config = dict(
    num_hidden_layers=15,
    hidden_size=256,
    num_attention_heads=2,
    num_key_value_heads=2,
    head_dim=128,
    intermediate_size=1024,
    vocab_size=1024,
    hidden_act='gelu',
    norm='layernorm',
    norm_place='pre',
    norm_eps=1e-05,
    positions='rope',
    rope_theta=10000.0,
    rope_fraction=0.25,
    qk_norm=False,
    attn_scale=0.0884,
    bias='all',
    tie_word_embeddings=False,
    parallel_block=True,
    init='normal',
    init_std_qkv=0.04,
    init_std_o=0.04,
    init_std_up=0.04,
    init_std_down=0.0,
    optimizer='muon_variant',
    learning_rate=0.00198,
    lr_mult_down=3.0,
    lr_head=0.00683,
    max_grad_norm=1.0,
    warmup_steps=200,
    schedule='wsd',
    decay_fraction=0.889,
    decay_shape='linear',
    final_lr_fraction=0.0,
    batch_tokens=32768,
    max_seq_len=512,
    doc_mask=False,
    train_tokens=313500000,
    max_steps=9568,
    dataset='wikipedia_en',
)
MLP neurons of a small language model. Each row is named by its layer, matrix (down: output weights) and neuron, and shows model dimensions 128-255. Each number is 128 + 32 x the weight over its row's rms, rounded and kept within 0 to 255. Numbers have three digits each.
A block is one neuron, or neurons of one layer that tend to fire together. After each block is what it responds to, as a language model described it from the Wikipedia text at the highest values.

L12.down164:153039110135161167095101150134195114147170076115089162180096189128116113148085055144122102106122127128137060156130138153118148125125098103160122152142145126129138117030131117150058137082110102150156123124178143192221138094119144097192114085160169145169104114123120094154110155156166119091092129127093086142125152153171121121177142141093116149171088110059150132079131102132092119128151
L12.down574:105107102138152185172168114091130130120160092072076119082175116149107124096080223093144138212122105177107102118135167186087151118114144098209148125106074117090163133115100122149103173129178142159116142121108121102140106100175114135130116112122133108101108116126143144180118125109139094096134125100095093096158086140148156147091127113112122154066112112116142155174133126173185118175167
L12.down632:063123130170140095176151096084066093159136090124120211130168128098052116152094130182161114212179105207145116121155071081080152105080173077176070141167163176138116143151106126070157152141172127111080111097143107081139064125099125067132109143119147126131132121113114139151183086154139130087118120116126146139137106075159073073130086124131124150151160182124145172147160134149131176171120
L12.down699:138140193178202092146177158140108148157120139127172085171124152143106164053110096103101132107120091164052147074133151103105183119121111156122141164141174153109190127123137135096098138170140123110110100141146120116162127104139130132086107087144154150104102158096156153134168153139149122093106103148139132157175148140105114164128080109083161122182112133114062126188112115148120141153156
Description: Mid-word fragments of split words. Fires on word-internal pieces when a common word is split oddly, especially ou in ab-ou-t and through-ou-t, plus date digits like 1 in "12 May".

L6.down11:144121189127108104123134118077070195193135144094121137141087112116113108193163157150098159148093153185104128132154140167135133101146131125154048124077156091166167105154147142101139129158129099152145107134111120121057131147149103122139122121128127069194073135136135068112083121080211173150062170113107105104110141121137178185095068140139128098130090105102131149115112155121126105162142
L6.down45:154168148085132152130156156140150137118138221185086094133088114095144150116173115128156062117141145158233120150143145157152108128164164132111132156157141099130078128175212176089134080110185182117100075120190132123128154123104121121159108126095123150086150148148059143115151157142138136096143138112103115172115142140108140166130059155106125107129116076156128127099101119106087107170152
L6.down213:087124159194143105098142125128120070133160143164211118170133101128099079147145139124114167118155144129160140121131139127082136157149091125078116133138146138151158127107157122114110040127142119116159204003085116184134169163092156083103128099161089113181114092122103184139094105091084117124103076162171110100156111149091174187081166095162100101117136125115107152124102136097123108112127
L6.down436:118086109142113132082066082181105164162131140167113091153097141126136156164154094133149071111137069073150111139153200057142121101105116106135111121170149090152065165129176172158195142129131108127096119104102129133097133105146156104171151179077109082124143066110055159106103160142140128143115147114083121122162150215113144142118095165119168113125115150183156100218150157150151170112124
L6.down574:149196144110148095109122163109099085105157161134140095144166094073085142104153145159113096176172116123145080110066112138160149115187169166167139149135180149112156119132085109097197180113106139116107153135074153105103096110108133107152125077141138109172118112198135114084079161112152171073143159115125145122140106118118176145128126178119080141083153105112178144127109121101151121098147
L6.down622:097126161124126138077142150125115160092182119092089153116167128091127067057086179121153123133129064154151118157125084181131106195159224089092093107130157130122166089194113147172084166136182181123101145139127152074086151116136130128101142146121106151077084088110118095120109158138121087139097126112129146117149122149148149106132094114131098160116140105114154143136203163137139121169116
L6.down955:149178157063126160137135042123177118148109103194096071095083110154102088149118113158137156167125127195147170134101147133120179116141106112125115179136146083125181128122164119093126091117102165136147106108118095136159113102098193129076191180127116070130086126179082143138126185187152092143126193120113131094123103068070101206188137118155121132149100168120138171126135153062200139086110
L6.down967:112144049153128163171094099110149107118148120104165064153143118089201152156171137124156112155138119150122123213107117132151107161118138086123131145098075132083161150097127112097099155124103093156129140189120099148119135145116155100151152147196138107158177116145109117177133103179156099077143138140136157143148141113089100106122096082112187061090100174029116102054140168133111131175126
Description: Month-word endings and birth-date parentheses. Final pieces of split month names before a day or year (Nov-ember, Febru-ary, Mar-ch), plus the " (" after a biography subject's name that opens a birth date.

L11.down617:157153115079155144143094126142163166129105061138091118115139094129086087123134139180212134129124168108092142169147087098118155115123108126132133091139174098172140228104134094128214093117099122073096106165056094115131127096129120130108054124118086121105126182121075114119173130143109206166088130138090037074179082132063106129192188161111133077109160149153168131152085157166145159169164
L11.down866:146183074110141124119159124134139149146083063152101136118143128067108145128142199164084101138120091132088092095110106138154162139145130117090102173153110137143131039141122087145131105063090114111142118178132116161137171144108084091177121182119146168156141220214145183156081100121149136197154160114115173123101158153073127078093181119089086135096091131135111111184140066140076146089118
Description: Of after titled nouns. Mainly "of" after a title or institution noun that a proper name follows (Count of, Church of, Diocese of); also mid-word pieces like footballer, called.

L11.down655:163099098144157133118044143154130130119103111135105158118103121149113126110135149144161114117098107110131105093176148114122160132128193161103078110137165080158158095131105194081101104075109118122104161132138093141039135146166102134140146193142107171123147074149124129125134137112091118070128099127131091141116092123137126121151122142102082108140069152148142159185138141202098142154144
L11.down762:154077178186095143115173106131172062129160158166116134173082111104160114104121127148119106159098096107098190124138093101186147090133164153168117068090071079180126057097111140207128121111153085081098129126127110134139077149126136150101111148141117081057141173116125099151126143154140145104151135137088132115165148195130113096102117126052136063101136130128117166161140134161153117163095
Description: Mid-word stem fragments. Short interior fragments of words split into pieces, usually the stem just before a suffix like -ed or -ing, as in upgr-ad-ed, rece-iv-ed, synthesi-z-er.

L12.down5:104076153105053107129102155162171150116155110191167152153127116154133163124110200104107166100132131134118174137128120113108123105080136083111108148119127138040166071128169104137094115138088111141162120156103149094116112144154134187140101123150072072113071093069126207113132143094135120100154181114158104132169124129111144176118103131139179107103141119133147082156126152133107076144130
L12.down9:183144093128126100106075155165144103134121172064205146115149151087096192116156140157176118133096128064146100131142187105106146028140105135138121140078142121184143076054204180189092051148150143133170101136133103101157116177116139092124109098071102176074068126172132086111160151072147099144151163074094101138133150127154086114135095124139130121084130123183101148188106118155177149154118
L12.down589:138104132138118146162175104135124144191131137108079103110144126192130160114120160143100111135162080131150150083118072119152162084097088159158092127132143180145080071143106108132095159141138088166066154150138102218102150158125089110116125147114087124119153128084106091156178161130114105144145122064076083132108152114111115086066147062115123179160152073153141205095116090090151180135111
L12.down867:137084118082149110072140122157154118124114156089110136104084124119145113184203127104145205093113133106116126080091109131175084136130156161079119147108138174108111072190100118130034105175075104121128117154128141155166160143144149154093175222132122075157101140157158152154090085169168107125078139153100129097162156138125060135172132101168105139128138136078109164137104074152108161128120
Description: Word-completing final pieces. Last subword piece that finishes a split word, often a section-heading noun (Ecolog-y, Synops-is), plural -s/-es, -ing, -ity, "the-y", date digits.

L6.down28:148116167138127182109142151160116157099125122180191075120041143151128062124120137118096145132134132134150150168122129133157119127116108167096130121121176111125129097107143185072066099099176123153082123074149140097098132105088183114198071164129144149121131130161162134131178106081142157179202112195149131146084095131120123109159156095074109198095124129140091137107154122062155089143174
L6.down345:112156104102199134095137118186172113152113136132124119129102149099192121112109122150113123167129129106086073090111159191091140103158133094090131127100160117089115127114095114110142147147092135149121112127076126156030117152126192124151129160191127085125136120203148177125140100183144135124081156152106148139124144094165083128165153119092119069163142119196142117146115086153135173096135
L6.down416:083043136158175120096168176125129128111198166135121078108122189119168122103124090122165126141075176154162106193133177081136119077169076153144182137111105110155119122095121178087085129137146085132191156166154124098141101114131155114130149165129086164121151123113066160124058215143129167134104122137132158144109115146097165143085159190116132122123131075144097080086137097144088164164158
L6.down426:155148136148191166122191156113132151144173118116132187148156132109165148107141111139106106121133080103214110118087116122086065097170111104090142108135182118124124114061125131203106110060156164128100085126152175099094175137165146107105114099156124167088107102094067139128117048190097154088093162109144120128063170128143137084085091138150105110140116123157149124162141139150133156108134
L6.down455:135083058105092147110148143188101118129134165107127098062159119153091108101147166150141128145166126115191113145194093101141174100190109145138176135114167138102119124147145125150147172088110097162153098148107112139124120127127177135114115097138152038145172115123103152136120124119162099120095176101178109103106164082125142083060078104114094173108130142166090174152183137064099160112089
L6.down672:137121143100133118151208114092180151125110099143137120157089064112104078135136097092156127163094109178152097121164092137168127124092137152160187146136188144126172141079123095155183187156121154132088086145191129104088135101127132126150175122085160139099151126129146145146085158147170172111132135126143164132118104090140075143093093159130083094181129137139151160127190165094103119158163
L6.down720:089139134139119163135105086151140113136096164137038120078162172099162150126155111052095132131153093132168158189130127106111105131131148098175158095171104198106139101134149167110111115175140126107104122123137109129158145155159125104137172130144130122153151137206172152144171056091037132110175147075146121139072123123150151118159125169100160169090119194154118148124134085177159111115163
L6.down914:146122131118140077116091190118106128102138132142104113080170148132122161129074154141065095153155171163088096103141096092113144167153166118183110094143097185200099100159157084196067102167116178153110136096104071086109134089079128120161166062097114168077166139128196139166141168161187110118158108164080159079098180115138142187092098097110114151165102175125157087153155162154144106138139
Description: Part-of-a-whole "of". Mainly " of" after a percentage or count (51% of the vote, two of the three); more weakly, mid-word pieces like typeface, interview.

L6.down126:142176181140096167157131131126095094156094141114119220134167144125103147114138136112168102161141143095088081165152116147163118085128162118124110147128142127067118166155133147176085112088115087085135160080126150120169142073086079107101107096112123116132125171113107133184200152150178148165133136120206148134128061124103165124162165125118145136140137088136133119100095110187122138114099
L6.down180:097154085145099132116121145138151098106161092110115134102169118111129121140134156110126155141080096068096155142125114107125129153121156053142122088178112157094157152153110120095193190107049135178153083117119074098096101117084129117137125089165137113126160136187132150090126112103081186136140140066121191079139170059179099183128120116150112102143100135128160128159037160101157204171146
L6.down405:157110080150136188168089106104101118137158104138092177086119099160086092124183122123144110162153092080079093138129164129091136135136090139146173127165107107197131081153127148174129191122089114111082138116079108116175107137086151101118119080130078120127090109136183129187120133102135066154052086135098096142156112125138050116129076097192139176190136123123088178099105189189150155127112
L6.down581:100173111104095158156165130125130102191156168144147120102155155100163161111119112137123107102107141133147121133162089098171130124108146126102136082154211117156201109058055091119094118138093151122102111135145168144109121127127173102153111167117100118139193108146170187091070113121173161098113091131106141162099105085106114144142187144149108160154187111105067140137115188141082120135132
L6.down732:130133126154121085186146210115126203123167141097128154128098153094074198088086084145085113132179143101174137165099143198184092090146120081128104133103128150158146100117093131090101093131118196148136125122116086096124125116123144144068098129113138130163134108121133094098152130151132060121111130135118107037149093120124135157138154144154159120114184086133124175135121077177158130089145
L6.down823:107063182143132108176103125140114151134113123129115118179175146114104149149182108152120099134161122095096122079103137123091085125084125139100085143089149149207105112137069117108133171148116101109097133090132074098133085110130165117125193140075082084119062127099141118137139147156118144053125115077133152078139111159181131123190094158178141111098127129151156122142153113245160133123125
L6.down842:139131092169087198186083115134120111153159122082120161121115131111128148086126176163106149176117107088173088076100099131117161177149144156093065135127150189067137102166085128144119161110131103130144130162193073094131129138130120133119175085107147088153112103125142123151115198141074143142136178147128172099113153095086102110176113148090159104107159149126107067181045128176136073063069
L6.down921:098122094158064105109057073127126076135065096107142193125123191093136105106150085159130071111075151082122113139151135099158120097129132121110140156094091137117100144161128149173169157111134152125140147119111102114174149127165092110146157125157152153154092119133106159166169071118122151115156149141137149129205114114117142175098185138109158146163123102184169120160175094171129158118172
Description: Mid-word fragments of split words. Short middle pieces of common words that were broken into odd small fragments, mostly the ot in n-ot or T-ot-al, also n-am-ed, n-e-ver, bro-t-her.

L6.down150:151108106128069126139150155182164111170134128163045136134098155109093109079097128161111134137101140092157173079166156091091129087186099090184113110162094125131058135129132123100142078124126107141130130127083115109181115101177165089133126125161120168090096070167141074142177139109159088141137186149065105104102122146100177165104138115080083134122167131198177218165142154134092132147156
L6.down249:215093133121072144095149169130121137104107129141145106166069083183128120191153061133115087193110166113149123113184106148133149145076169096117103161160155088144162136157181108086139125099106118151145141199132106119148153120197139119088132137128087168166173139136175141072083112150165146161138111155159185167107134116077143140131146131127108096174128108132109097124076119138115177092156
L6.down337:126162167135097112094136121126126129115132102108118115144157161140135112109143148151174159112144095121111091154126106141134092183148132080117099105115146196096094134216127157122126106144052137161212190089101185075098096137185156171118135120164137099114056091142143076090106114073186120137097135148132159118121102088110161162141114130202159159160124156151127124144167104137076139108170
L6.down539:110077223116125142198111116163141123114137119151071156100087070074160119084078165137169148129162156096092112081174143132142080129129113121194135128168131105107119102168101134176123219112127151124086064140176075122156122117153157093132119093117111085095179163124122166114157100122107094154152168082152158114096097152161099139115090120074163120088080069098167115089122179112136109095111
L6.down661:166145083095145145117133128203144121159135157200114100122130248118186154100135163160130167093084135133097171150148107084143116165092141117187078088152161119104131090097122100176180221158127118145100085127131130114113104139086108143085159160106121162152135083167138196108117104095086108045165185145114142095116150147114124106148066110089107071145150098119134160153091154146113140112161
L6.down696:058099118086114184100083176142159134112132119134073127081107160095206130121113121198158112165093118110092144151123097115091140112078142104215096093129182138107104098142137151167160156111129124155179167143125108112090105107104162107075138179126116043209121169148156123113154150145137121087153121101108152141092141122110134129154105192143141155198141121091142216149129150099110113171164
L6.down861:151126154145094125158116115120152152073179112156106130066153131138137074158095101112163146161101097131155147090158143175162103117176044122164110119138093097118104134186034124097132137150142123179150124120118137117118095118089134139227130160115123155169195150124141124140115120163107086117101186125095129081030109144133169123122113091145093139117121109163110104134186110129121092096133
L6.down1002:104182127114090105159134174106146162117168101138087167112076143135129164092073093084108163110081162155136100142181113139133131156058078124178116114023131170126144111142101107111132142107177118096111143109100078146153099098148060190136107145094143122138182152147090089143174168143069127134145112213161147139111133107120131149140152137125130179161148141088106152099090160101054162106120
Description: Surname initial letters. First capital-letter piece of a surname or middle initial right after a first name, in lists and tables, e.g. Alfred L, Mike St, Harry S.

L11.down11:153105149154072120147100123113185091118183187098115143117107122151069184128105137142140104109128131119131122133103153132098157072127106095117074135188121128126125147126160109093111107118189119153123089121029131141130150109084151095111130147078150156116131104141122130124157188100137073115097149113108094097126128138072120138128142120124115192161135149144092154168162159143167139139146
L11.down525:115090169115087118104128109156138129126091158088110153124127143118123180117128153113101144127152077148194106120135104098142141074110089144163105212111125150119119115175152177143122039095111172144091091105158142147106089150070143103105130075047133131090150140125172157125135120152091112099162164113094125098120073125125097092132141125155101177086108168190112164125074135106165130122178
Description: Plural word endings. Final word pieces completing plural nouns, often -s, such as Democrats, people, Republicans, residences, players, Charts, friends.

L6.down29:165173134097168052190144124156093127169207124143080061231125138116065137191147175091122105181125135082151096118144183109148086080115082132125144106125123064169145130168126152158126114124155145143105126104097104190108143134151105114139142189080127109134130114147158151110122140092136067151153134111190120153129152102107105153118138126149120102078098093123121142076083114171139101180162
L6.down130:098131113166122128159097160173135121107130166119098102142167122112154153082125052104105084110124107185136134110116101137136123075112115167085166178095114145166104175104151117115128095170064142099145166145140131134169159146157123108143126084116107129124131214091143126164092150108138150157156093131158189173159119091110116172201144133139083140157146087136103113150163195068133077113156
L6.down163:115162115159172084139102086093166074145108146118178152200098128151170135178123128124138147144098155048119122113140155165094130171144109056100103122109164151165108113151086145147147170140086143114123149134082192127140165121127084142132120094181156117096128153187129083083043133067135093160173104186136129118194113091102116125085157111123157090184111149159154166123066157119113150043146
L6.down289:119101145117131112154108121117129082094157157162189151104123069106109196175126090083145112131084141123135133099097107147108113121129140155131116204160115141131092099108150113116097133107156120133140112114215172123175069185143108161158132165127112139195133107147109127070101077139161169100100077160090141154173147179113186126070165119140129102165160070097166146119080132100080135161139
L6.down648:117153157168094086075151103156070113132102090090138064116175075126094154162158119107103113143177170081066153137137178149150067185124111152147183171141111050141132107130075144138186104109138118082163134171085143129123103168112100098107146155101098109142089141158146178136116090113144217121154146139124165140101135172107129148136127128133107152099125158120107131128101141117125132148062
L6.down676:131165159144153109150116100164144191123145096149112117089096169125166136092120139109185135193144148120154133102138109136093102143071092125127154157087101060108123159128140119169138089120114138101131105140092140141110077074120105103126206106139070170138150175103069124125111175129148130104185111099087120087127153097142091135077113151102132083101087131090187071172065118133168117133141
L6.down682:135148104094080092060132139100188073126141110141200098141132090114150142166157146122117103086123080090116143112167152030113133097170121134087175087130144161138077141120118080141074097203177180129160107103154114158081091103206085171141180083122092120185154141124096063093122202164142144113158112087117132119120132109127180132144080183099077123146112125128159173158094142144114124079109
L6.down936:165137071120148146121112054147114158117149109121146157137154067113106104182118110106105129165135130060200119129138158094117096103172193184132198111125071075164140141126057101158084112068129115131167080151148120176149205142147063123165113155101130139158113090139192104198085126159114125082161082135076154107085107091089136124093094173131115162111172142118183119146103115132088115202127
Description: Mid-word fragment tokens. Short word pieces in the middle of a word split into fragments, mostly the "ou" of ab‑ou‑t and "g" of Au‑g‑ust, also Ab‑or‑iginal, art‑ill‑ery.

L6.down1:147122127114135113123105182135141145090179132128126177198142174126061112106121173119135120116114154143083126108142130110148157154104116126103062129074120131100068085186082149120118057116130166120137139093098124159185108068084145126114150098097122166084130120102075154120120136151162099040074160068108155125170158175107079101088105126080115156145116187150113129112127149158115120127124
L6.down85:123175106093175135103088139173156161112113101132137159132147157140102153124130142091088118143105092078122141122125047065127175107125158108117041155074110134195127065170110072098155163136178121136109081116125084130140099151093158077124210119141140174117103103190099127097118111183108068138200160107131113099091168153125105138110103221158085126126120121099116171183156080109139132146089
L6.down111:123097099148133163104092102114090112105085129071092155126172132108126131108111090091098150141229127129148201155095103138135185181182044196150132131136055183095105155123137154099144169114152108091100156110134080163180130149184099112141112140150120089109133127135117198176139088156104140090129215211110144137105137138099037089126095133097139172135156175185108128167170136095120131111124
L6.down206:080131109073168098178144197162133138182143128106188126183211119038111159160170150117093145073151167059123081187185128036147133079123106054153141147128108151149092106136112142112110172126146136095140101177104097145130126141150112079121083082165105161124103147120138141152123082137126107107134099111078088161145158163117099100098100185096101136126144133093117066107067096163125152157117
L6.down357:180075109162072092127106147179142106123154094125116184100051132102111157131132122146107123098124137122135180143087106104169131126101073111200086172109119154096161176154154083085062178072155118103182153152188186109093123150169075141146047115195085165154121138121087163100122106169174133112142102083116107116119131132233138117108118141097057085177102157089171152149162169105095098111077
L6.down488:109086105122176084131097174145107120083106136115167143102161138123145068127111138163094169110159100105099126115162114130179161133159182117139131162159143196129038119162157089115149112119105124104132143175147153165165142170140104173162151134052148156078131162153138085167149060093126154122085151146107136152052180149133118109069120096095135149100069139171094151133161133103200145113123
L6.down643:074143101087152107182086113183142118138141122074124171194092153127163137139092183122117074045166125115130154154156084094096135095094153071174043145133110163155083045155097137097155208130168141107112120124205090144160119133140121155100154071136106195072142122149117143085140162169182156134125110157113125138121101156083107116115155129092155087136087186152120117093087100140126102136099
L6.down828:117153147123070095130125150171144169071117115167146160134129096207115124053152183118111150092139148116139132092108086067160129130169126139141088095102138118123125211140102152057128073114155114100099100108042133073199113147146121151188131115184107118107127135132177179135160100116156117082131152190098098116143164146095113154167158099121155161059124099130172177136154112124164164099109
Description: Plural noun endings. Word-final suffix pieces, mostly plural endings like -s, -es, -ers, -ies, that close a noun split into pieces, as in organization-s, vot-es, offic-ers.

L6.down182:088094138103175124150142135193115159165142125064126089178176140116075187116179127158134117113166111112212168124109159080113134097129020087122111107115151081190099128119117135118140189142139158169145096122091094139165112139124118137108166115157126069147086074162125156084157107132121057130155085108096126049113121133134144139079103085106142133135140109140112167106047124134151127152125
L6.down320:125164112083136153068119132062072164078162139104127107113208135133093088163170133159083142143113127158168119172122166083110085141098108092137115138182138142093092115109154181133105125098117167128139205105151089129178101120163112124177071136122183132094164119092179116184125165087135103106119114174147071206135093116132131120128166137144136152127116099107129107100091115154167101184099
L6.down495:111156142149153161164132088131099119098101130127129125131156155082162153131100144107110070135143113119219136086144108093123118095103110157146142122150053118149133166129102056167104068109125153061152112150095136200132124140081114132099137072106102172072102129175147107220165151067065050094101143168125135119146158197176104176089158167143126157141139116142120151153109086149145124091121
L6.down537:109064075084106083118093120229109079098086150137110169132154157160149130165125112107138138098143138098149144130147148124139149139081097121070150138106127166087082162123114129130135103094164093112096135206104089126123226117105160142155111138180118117139137143139176088102149065164162108123141108163121088128120148153169123142144138096077136070097115177178129138088103092164108109155123
L6.down679:117171131106187199110099104187151078147131152121111149104145129161107111100125105182087119144140107128139160122128095169111083100147139117199088084089108141107133114133114112081191160090117093135118161119156101103135089140074181142102135128101108132177070096099119134117095053135123084130148186140171056096124107125125166149145101131130089104109128150150114169144170187078101152105101
L6.down836:149145138190105102195089120119132076093187171152134129150133090166106109154162175161113076108121114123113176157077133171095095172161135090149119109098143153083106141129106056114096128139126106127157070109142178088107127074167149170120111122146106137176067050146166161181146115095141146106145132156181099170183111104069111111156109102086158151115169129178133132171111153108122084040107
L6.down848:169183155075108151130098145195126169126196159096201142122127145145163121130091093092091096149117116106117150157175190058152105140105117094126105136136137098134140051181062165106121104147134170158094121132086090173126147104131102063116117098120114128091157116147121111124088141209097099149135197121146104119160148158047092096097084113107146080147161090166141131139138150157127115136148
L6.down979:129151140168152105133129079134081070139101144145083079122121131199065112192191118054068186185177079120145157105114119159082103145158074133083081102153142129092132146137129180103086178168129120107165129130162136101095095118147072156125145189167099132087089136200127081144133115109142127118152123111072089141157065118071132143145103135172128162109152108138173146124138146145186136113120
Description: List separators. Commas, "and", semicolons or table pipes that join items in a list or series, as in "figs and Cecropia", "Putumayo, and Caquetá", "Score |"; also some mid-name word pieces.

L11.down559:157120075096151108145133175117111132086137117115142140123137099097095091140193118209183149118160171083186135148171091156142150157104071128152157138095129126164107084119117073087148177176141125174134139152174145162095106109131184108179128097172150139138133070136112185175088147160133104100094146145133101156073174048069102098162123150077133128135090100133076097147137153122197101133171
L11.down931:110100105155156139115110114144154140151160140196180159156072115117109111167187139133079139142054111150148106140135115156146128084132153075144101087075074186156137117119129113145059119140147141157099136121188139152113118120174113107122164079145153092088113145148105159151107162113108136079172109135147184094101099181136125098208138092105150125080163094092099127117122124133119114178110
Description: Conjunction joining names. Mostly " and" (also & and or) directly after a person's name or noun, linking a pair like "Marshall and", "Duke and"; sometimes mid-word fragments such as "educ", "ow".

L11.down308:192196160107134165096174107141107150110167066091077191141112152109142158167138131118159087121115168152128103183110144177177101144162116105120131133114131120106129132105090123181143092092114085117145105134123141194098104102117130152090100100109114089144122150090170067190122125211166133165170123155157066147098123118158131162121092080122091192112090092140178126144110131120135170098083
L11.down981:140136163103140146132109118138108144125136168098155094054121133166126078137164087104110140169123153143165146085163144146163115133074136141177088119073098097134124107105099118121134066131158093108099080120159146113144101137123203107097109088152112108139168095204083146105159146120118105148156125162172120171134141068122151110129165149119118113175068113174088098128118156099109110147156
Description: Month-name pieces in dates. Word pieces inside month names in dates, mostly the first letter after a day number (J in January, A in April), plus year-final digits like 192-9.

L11.down156:109116129159123075147151102120137071165167119118124109106150134112097129124089110174151153113172142133150146142110145130041112061125098142121121112162106125119101162103129106104132118154131090108133191070131070100116146144113108117162111102082092090146093118103139155148141153083177144103186173117089167111135123139084156175086136103089160140169074128151115120134160077021116090134115
L11.down343:108042173128189074131150117126183125195077151139165135128113113127098134149176143122134127156128147102103154122188104126136128096118144131140185119146102076131101117121128112127102101125135175140161114103082119123128149102183077153132097144113123095170136100152172131114093126185149149093138123093155134088113152099124114123142092162166122116138081098040138083098127175100102136138137
Description: Surname initial letter. The capital first-letter token of a surname split off right after a first name, as in Jimmy C(onnors) and Harry B(lackmun); also the d after an "a" prefix, as in a-d-ults.

L12.down27:106156171069107098129135084150106154109136120131105137161131056164142158131136140159112154133098108150084156155116122214133188133125172131117141131081136083089146112158156163050185222070131130145109136071113099142202171137063089104127195150096170125102113093143091101143080124139116151140125118161122019162130127137108114156132149193158117109123096133145131147139141107066068154144118
L12.down28:181123073144157151180130145125143107124082112133134139161106155159097132173179144154148101093119154075110105101146083117155077154147136137127189114126121110084117176077092166132139073111059187138151227133123156130075068154125146140107091180101128117164126157115158094138131098106150122145103167102130098151113142112104100153126154085122178110231132142067119158117121052116111117147139
L12.down226:194127129118152080146151118138127163114143172203128109158111175092136129122105103146127133125112101119098121066174089126152175133175152167124111173148094111164052119191114072101122180192088124122169142055107118110101152125127153123120143172148156127160173152130154078085088112121109103195090141045121063140097102234130204152106122136060127166154114098160142119118167114093123110114097
L12.down350:147136141092101165092041105155141145145125171112132108125153074160182150141132110135084093140066099157126116118106119155115139100150052157103126083156136108065160090120144153135129152136126188182191100110131109133053143142155143125149149167143165166114176093084129160147130118182140122078140114158131084096095167100119089138066140107160137100141136155106119105143153142156126117105154
Description: Function words before noun phrases. Prepositions and closing word pieces that begin a following noun phrase after a verb or noun, such as of, by, from, as, the "al" in "several".

L12.down548:096161178075088127124151148113158148133132122132111153134108181102155140096105116110123132144108112081124079144154140125122135159089184144156114064146135191115152174126137119101172255085137146141127147134147113144105123129107114156099128101141136089127155129112115141087129079119160157145157137131127069147104032143104134153101124121083137148105070191126094111163157142140090138121161
L12.down565:059091131101101122143110176114076124155086139099092172127157162128149074119145107073124168135150114140108109193142123158152108143131121116089136059134154171072176113119149136113103171075073043202149143146152164089120136156159143089079167126078146133125152125150100161086104131110164145135088118128146144045120064142117093134077105174124200120158159134130178173096139144176146086155101
L12.down834:091078112109125112172181144138178147100132148169058110124164143122073126115103102116161105137063138143146096123084140127106097108125122101134195141147160120129146155132119089174151164152148166200163169189152119101113097159126100114080151143113109089129139152170140076129118169145131184159126116072102118143130099165068118172123166149145156112200121112133091120098104096128187100126151
L12.down856:060117121101099177127080091172161163114114145155138083137172164093134135132121137068125169110104124142130120164136162133127184054101150145157173059145154147091137163091072073134154225057148105111141148127133132104118083102127133125122137118115132085169103155098161122150091167092134104128157155080115077119127185133083153166169153143064155173126126142072191136104122122165132164065126
Description: Surname initial letters. The lone capital letter starting a surname after a first name, split off as its own token, as in Andrew H(uffstetler), Jimmy C(onnors), mostly in tables and cast lists.

L12.down640:163136102117088118130066137135163129142094159138167143139169142151134097127103129122083144159205098086132115161126189147150099147137137062129126108097097136111204110067093107053144136134107143127138140103149129156172119095097075120167083122130140159130119105159117151150114090139175097150105137148163115145144063061148092154164188210095147068123103055129129121180167146149164118101145
L12.down837:149166143100126136123129131138132154153138068124104142170118172099105118129116110094097058161102156173182111151107156157189146191154141110085143078127112151147130187134167100106151090157188136128107113169118136146175111094120153143097135133140124210148082117133152083087095113173159109146109074145121140224075175111069170110132108127169075118142086153158121173042117157114149105097002
L12.down870:165139102146174183142098143128125115145133114124136166128136133127128128138094126171146138101051148124168169121116142151101118132163112138153112090140183142141113139076135089094040187142082125151112159155165171124162136159092128138134103101119146107100106172087134181076095142092114081094124148072175109102098126111168121093088133107147148126146145138149135116156088106070104096117118
L12.down938:090136146100149116131132189141138078077128128177173179101092146204122127135143119107134122187140062153091115067110177142104101107179169137105155097080127109076184133185117157074111074158126159168083142125093170069152130122101158073097132092140085126136129154151094114143117073134181166137106130105115130123088042127112167119155126150135163100186124076120185121144150133162145103132160
Description: Month-name word pieces. Word pieces inside month names in dates, such as Mar in March, an in January, b in February, ay in May, with occasional day-number digits.

L12.down292:118115139171118101173125067046133118122130151125117134159149137149144119133121188092156114149105121147087212144124145134155105123133112167124134118129159121129164087104143147180137104114146137122147112164166118166110144171098126093145147123103188098103049110112125129155119068129118139104175128144131085165160181138136164133075101236152089116192163162139083125109138090106082113114103
L12.down408:118085161097084145108152111123110141141107134108146115108109120169118129124135101157083128148154158169171178215162121128084098107132102084118185161146096140087133116121090126163078034156183117128154099114106110155129126129127140109128126089112141079145090147147107154138144142141120086108153227136148084112190111083152137133122087180105107166084089112106152142126137152044122134116090
L12.down518:140128094101115092179073146136112134130147064187072133109115093202064148090136075133167063139150165187111116186129164165110139075120066111100162178145135144093119146101154118171130204164090172156111159147111138181136122174091153092105154127138126168150126166141098119188072183137139120120120132159130107127136099141212130115125113129113173153130169142083117112156134142124094124119148
L12.down662:158101150137107133108064099123180181119125167164127106102082130139141121097101086084134112135122099080186171171082105142156079104118163103119155119118089122076104115132118158131148205131125138105138108065074083177187143139152121189147160167147157187140152141108069100191094116061167128113126120140164098095176094118022082150099098168089061159128160154097135087187170113126132137166199
Description: Conjunction "and". The coordinating conjunction "and" in running prose, strongest in ranges like "between 5000 and 7000" and in lists or joined clauses; occasionally "or".